Part of a small language model's weights: rotary positions, no biases in attention or MLP.
MLP neurons of a small language model. Each row is named by its layer, matrix (gate and up: input weights; down: output weights) and neuron, and shows model dimensions 32-159. Each number is 500 + 40 x the weight over its row's rms, rounded and kept within 0 to 999. Numbers have three digits each. A neuron's up and down rows have the sign that makes its largest values positive.
Before each neuron's rows, "fires on" lists the tokens most often at its 100 highest values on Wikipedia text that the model never trained on.

fires on: "al", "s", "or", "point", "ro", "el"
L9.gate624:419504481502517478479439463452437481586479532549495526488424469515543555548434577472541507492511492496514538512541488457461539491459497490509473452519521554552474542525476511570511482563493512497366448491476518524513500462606533523543395444484466550533524542497501581496506505497452472540511537458540466492493534424475471519505445450538503473496512502483531566583471523452571457470540
L9.up624:486477550498473431457446497443489506518521480515575535526558439467571550540509431442547493477524542600424572534571520503469527495455524428536443556498583495499487534564584533507499482480552536466538490474470483500532441463517508485516525466470506531530541482533523581500453465480543534508494477485509620516444495490535494503565488484542457457496488547450499522460455373536498524496515
L9.down624:527517514533561488571468505521472530507510523485449493489476503495554407504557500502491547508607511434550524550506474491485517469562492580442495514475558486478428540489565536561496498583517549410398528454559469506506526515551418485464554503507511516449442560550489515496450468468498479506502464575487510433584583447468504476463455482545526541499439483482520514457546526485476536521548

fires on: "n", "vi", "ci", "re", " and"
L7.gate164:448490558582428569564528454526513495506513544474467510553481485477486459530494496540572442523467536520506499531453482451553498532472482492572569504524576479526516515549438454483474553436476449516521464463510515482486497507533456502439485537512488504431511446469484515446493555417481541515490516488482566518539528500536481562560560412475463467511549513485471538519486477440479448535490
L7.up164:570500589449463495545464493448571482512465459496507549476508430529466419468506457445511544528448531508496504538469489470515534496488535455498504548490472600605474510473540488484554488479530486493502516509578505469521487511482471542520454468482487512521430496417424553542465505566453530493553491454474501494482448529512501486587485460528464464444496537522504548524570484524498485545463
L7.down164:429511519483544470508412542499478473451477481579428442479473487520475546475461489465571499507490426525396505515433497445516502457538425469452519585536479451479458486475454483496509529480480487518473450470493521527507475453490493496531515547466485480429476542499521528529531454456463507455580475527527442508497518504551498553525534426588464453447540385533482493508543457536517471539475

fires on: "ight", "round", " home", "ning", "ize"
L4.gate315:575522524468523444457519529472477493467525540466533430608607519498500468506429529562476477508519511429490514533516497538513500527527600540547461475565469477427499425504519507552448451544512508480508484467502484505472456453430491489497536477544551378445446531499477571527471468531547487478486504445560486556411518541511558487521522498542484484493518463483518516558481388512494505504495
L4.up315:582567489460513497527513556479495533437495483476451456567529506517466559478451513561462445462547493420492518542506488534488506504466556520483484457578539454448514468453520536492480492585489540509442444519493494481484443433444493461527522457488535447500499489425490507553417456461538478457507484479520504558507569586522523432436490551505483489499488492466498546534534422512517499421543
L4.down315:491546490458550604505528494524470557485481465551434510467470509510442546500511499483497517463522458517511483484451481488518492491495468443518548529535557535505520554513428507452570511474509531518431436514523522486548481497533494476526464513388546600527529473424526429488501527424449488470456497551473500471534509475519422504439466518465542508536488512523501544454567571473496456397523

fires on: "ro", "il", "unt", "und", "or"
L9.gate628:394546554509467416507502477571441448590481546538498476448521542496534521569574470503548519464476492566499551462480473512470473508525462520479483497495522479481458499521565498582469526538535507536495393433519487428484507475537437517519460485521474526468567462486562518436525490536477501445507535516502444547471503441479491541469472429577566493479537486506446524516508488504509480477566
L9.up628:518468533465541476525452480547542527448456523452513465507512539491541551560486503534462516467515482468526521465468519504539506444489507528542553442540561481499537521548507531413433466489469502458505522504421523534475515449519509547529448463510522488512543436510450514533415536466549502403511513508541517591544536471480481578556449457503535428511509529456557493550370454508450533440579
L9.down628:541527527545465443449467522507556549495564472479471577516477497509535538502518366489519453455498528440522543561497483551431537478501553531492504419505511499435436498491547500516505466543541485480454536463539526469500532477516493540586468418517508518517489457526588582489463478512495513518472521463453446436513503494509502485472524499509505537466525519466474494519517485550527523560466

fires on: "ition", "lect", "89", "75", "burg"
L3.gate368:472538491526498482498535502509496497575491557479555509497482567469493498516430557452502510466526545463524454392495502483556467460506589521461479489481569493543430436528472524551512465463521462506516516545549473566515522543522413541464475456552489490539546528474462429503481521454484481429473496523478483542538454454525560504558434443525559475543536463482489421483547504520453480528470
L3.up368:474595528482461522461481532549480565553497529564528581478467476522552506555501491525482431501528500545451537484433551540517522467431485477517519497609525610521478493567507479494469492518515442465507537464498564520502528457540446426466543480399423455535476472520452560500478492425466450438471465441510507480516592526523520477500484537549483427496542548521495509496515526547487505467493
L3.down368:445468491494507559573477501454523465559484507524536516447498451491484486545522509444551439527540584566522511540467527554483435407506515481500519458477575487483442519558498471466513468469549527448574507519477484526490392540464494467492492470499428491512495528486579499498492475453506520471526539510503527543519450500472486436468478536488454392490453472414517474504487593499466560523557

fires on: "il", "re", "n", "li", "min"
L8.gate582:473448510544412526515462458543436463473537509457467525473525424445572504505532502515438533513498510466528483534525424479528547519427533456498564557505482566539578534537481524535488530482452562411468396517507558496459479475557444597527433493447479509477499510471539519526442513469484491456559518500504502578554508563446476509426489494559468459508509490456537519524506480516449454454489
L8.up582:543528526517528505517497460468504542453523486433425512523544449542592465514544545498520516467465477544509560518523433496524496561536483450534533481495484549516531578535516484522519544534506519502478552488508502415506531537461517515583527487542431430544448521449484519506458608513517515538486482545507575516524519519493484511481618467509526417510563534473563488531566468452562533468515
L8.down582:481544465480489496497465491466491473460498529541434502522448507615459459453578447512471518532501463480465477583445562455526561565466491503545505546474502484479510433534434504543492508478490617486591511529477502444513510577493490483486538511457498498490546558555547513425563445485489454564486465591502468473441521515509454473548431532564478550556547502590489493450444504441489478512481

fires on: "les", " Jo", " vi", "con", " Ni", "y"
L6.gate611:506546539535505535472462422482547475556459484483488449449482502411506540550540463450522438470507580467482520538541527515503525498511488584462484561575525556468515458569462402528496534532488499500511476481489522541504479547488516547490440445555530465441485494467516472466502544526565519490432473498510474513564505467472529561501519500532495577527489507448481571416554503495538462562540
L6.up611:533487499513481475437471445505441452455494485490503444546512499520490522572578493496558549503545516448482614506452519582494522512513541512488573508510473508476607472542492515500489460583557490432499495474485510470477476501525471494466512419494534443550502567480495470499469480541527539535503491468452474478479576494491530542498483523543498457460496507443560545447561521538511577531552
L6.down611:547470422483498451556490562524466541435507455537495494531517499443479515483519537501514520553534542485513507575471515556475558480535456461521547503464491578475515503434544440449499499506541499470476483506533498412515485502544481442468515496532449484558434532556495459522519429466451556522454416456518543397482540530552507496490449527496504515438565550528471501430561560437553505447546

fires on: ").", "art", "ul"
L3.gate198:417458519490494465526525509522513478466515521548527539500458472523452502512496557471563548480506597471553522531604522477504516495445577483508526435530535523466417465537501492511549510496503546500489568504504469533502419531629528517475443512498416492517501478537486460496482519527461463495478490564499496559465524501513437494471509476513540398500471463452534467509471468485453492522588
L3.up198:510519509494441490497495483444523552425432535481540498538522484552473589541471487441524416498496479526485490541523580439509517465500467446448571491553462540443491509582519603509522482505511535471589421482516495497449497417547501472468511480546520461433476528462510498485509540451531510522498546464556504455454497594515497519500494487465479536435499480476471534520537495474486564487530
L3.down198:538466480481473489459492537427515524545522482399412520495486494504469461562484420455476507548474419475535476533452534501466542558555477464519506538510524487561442494454546485440464569448462535535506434599432482460478543369555499489494542514459457484569539536535528444487517516533576538519460498463472556451508446486464489474480498528491546529483500507502513483531503435564540485521554

fires on: "–", "–1", "er", "est", "en"
L10.gate632:493505503581449496530467471502546517487554476448493583494459503494510489523461458427462503567468437467478490545434545431547483539521477515477502581474483537457489465526560535565533470466566443391513500472473518457552540460559496525459471480499570484515509474580463450508615526483445534539529579486451470514440458512464509530530443456537458470500539574470478495503572510513462493543529
L10.up632:432513494455526510536575502428460517516454507466531545449519516457453499491455548457467623427502492514506451478474565493470453557551489534500514580480515494483561426381492486481484523470508496489378472494470594544459465478535489504380542506457551486475470490470499502480510493469532549514446509517491485569525490498502532546486501538487470446539469521450479576473538532458511531614511
L10.down632:581452471493443466547497452498498490481448527437533484533520559488461507533493476461564518530503485439475629621434459487609514494507528550576528530508512496477441537528471433493508498467450571473592530531518483464494442500452534510502521455541517550441488471486477454545550553513491479523519532529510526496490485484486532541568527513560529492519541517504442528490451499495488454480479

fires on: "lo", "ta", "act", "s", "ab", " de"
L7.gate151:490506544462432470500445430521436524524533526517545445561482499492518403528515524477554552560512410483568473432476491549590478522521498453492469478581572439477475485549452417457522522521487526472482529553536496507487493534500434511526444464519481551440430536454521474473534507420448456422549472485484520546493432445530496501513516470589498477512537476530505452523558515523411527476503
L7.up151:416505547450546548499516494581497495558485488522533532492465495532458413488580495523610479506448469581496396451448467510558518503505480525517445501561551495539487524472482537419512541463509536480591501514496472430522429502426513494528448481471520516527440526518541391462471579522518505448488504487434374527527440467499529483511501549512509518507480493537506506510532516482423564523474
L7.down151:514450451486547530504514538444471516426481549456470512452530535514493481462389434495462457499522509484465478553415468609412481500437514557482530545517482592507520552482452466481467551502504518506465540520460499456441504487518514545471467600471521551495500498510424513510533528515510557520466480486523555465450510481548499462503406477487506494499416503480478517472489536481516579507543

fires on: "\n"
L4.gate422:500462537562500532499518452543484487497531540515529536500505475471519464487527587521465487579549429451458457473466499519466478486522526501518453502582471518548482498499484449448538471520478476539605503444512487430404494452471463482607490449578491418513546440568516510517512471554410488446568528516456465490536486474469531472509512482549437418449542490499465472560465468502517522486546
L4.up422:565468512512508560454484462543491510480480538512527505479534457444508449485567557513519468564522441480463515483500516570447454473524522536525437582515535516515480467469461459484541500561498434543546521436496487467410492448453490485543505507505468364507524450535540523521514480542413490439548524463463483481557507517479473471517515520560475457478524489458445474550475427503517519439547
L4.down422:541457471572448526489453444534493517445503461550494472503477480519474532478474543467521510476498469505479501487504496497498471457465487454480491501498478518522451500486505497302465504486490454494491484505486537515414505433485539395486551474503462393483489503536519473539503530511506456472578509503483553487504488493378481513484475504532416440412524454481489488485534514518489480420517

fires on: "s", "r", "or", "cu"
L7.gate235:514449553505502549422465533492506453523599529480546543512435443472544567555456444533505516501450519538474474494510471512519528456502544499520520513496441514460513514480499482565478521529521591485424531513488560513520459536527505523516447476523480603535539559577554580499569507493473455461495532501457479443520461490525480459579529433496574475510520455554475516543495555489506471500441
L7.up235:558492508509527510500537481503499458505532489563476494496467556454498493466502402480551553517452542606479502514552507464491434521487557480474517482477451537409466543500554503501504501486555410451538465577556498502551432493450456499531514490536502522561547512456433530511465500440505453529545557621445529491482390489442463446497435497487431489574511499484532457526540455537524569515449
L7.down235:510503476477624465575463547456433557478508460478503494543502469576519442479512527490555446421498480442487492563521496443507471455443421473478516463465551532490502549400478536498523515431505538518512484517615528500451536512533513452426524508467479496506524499566514455481455452459450572449478549511528511537490515518513487486501454551433466464524466557460541516410448537539529527492495

fires on: "ing", "\"", "le", "'", "ma", "tic"
L10.gate622:461492531524466476593532536526542460533516520429476439518485482536542460563463490471540478442497515428512540492493484524479482573464463459443483508531501508523536506518459557514440462541555488467530519561549477454522520494520449519483504537523500437488451465462533494466456469455566464444520532604582529545479540520492521467516462549534501469504536597532530535451532455505511514496546
L10.up622:533390492511473510486537497467492491500524474426469518576609532505531466480464558511529444540561511533458527530425556474498533555520517519509427480530523503520509460445446524451437480480529454485595518534536487515423498510459467476512548563530538538530503487474557508506497512533524551532510522529470549540494503506486460442549448507542579528484513559446475446562517425504546547469510
L10.down622:511522560554596545481405463556465496481485531545424545496509534490448523436510524533473538534502472542563451484540544506572480464548492634448523516498550514518506502455492468483547529523512475522457496537504531539483523528523467513426508445494543565476459568531481503494558505496439529466564388537503438487510495418483499518514498474502438517481480481518515493560481601520529497509445

fires on: "g", "gh", "st", "se", "ft", "ke"
L10.gate95:430486537499422450523571471485482529522530506553571472522512508517534468466471500545534510537445490527505500455480511486454519595526468507480533531511467521465472474493466500518416498430475487503542553523465484496511526513529561494549494514426523504506466469576478448509524531495545536469451478508501547513449495424503461502417544522546458456509490490651492408517510554520505608453479
L10.up95:542450421494476519528502476442533421528447489482468518442507534564447525539505536520426519551466484477507449484437546531416575469563505466484526525518488511445475496538525506524570463479457562497534509475461548454525546491525542499507474542498444469552573486529523493452500564587504474509437525482439480480491471550496578484546428547467550486519439527500534532497497510464501472524508
L10.down95:468529569503404487525484509541443471522489463503477461595517487478528508477466447482486457500466483529505556500528485501578464439482523467478558494507555513494466507504537413475494522535438440566480519582473440492538489508524515483463457465528539484459483546526508535548565524470424541536517549505521436529503471472502461453505518523468390511472499490510425503511574476443510478507437

fires on: "ize", "king", " well", " power", "ight", "ate"
L4.gate209:491497476506486422497467489419507507490493565484480424548561483477511486502429467545539435553514504430470504424472529507501468541591552510472486529487477500483503572466473419540470420500524522457616548517550462436444495522510433475600554535551517412483502475529490493529427485507580481476461527498486541458478456432475590515515529497520488516492559480474475478482479432412532494486504
L4.up209:507470494470471494523473497447500585464487548525413484549538481496478520470483448528550461484544539425437518484469498485452464510549526492419490485479518487503557542424518455493502433497511522497571571530515407407476471518516529425556580566487508473540515466478485451573364521498530469496494499516387502442521497489474527533498515541501430500499515491456455501467506527406522549467504
L4.down209:528453506436482506526495527491496590488458497526363534562468534498472501581469480488523475503543483436489443409426466459505461534475503455438506483529533504517540571408519452482505502468531480577464510552481476471524466508548525473495589531418512524501504503506439450542445577484516465490441488532464561496484526459517511505497492560465535496495513513534489547485525588448501439453527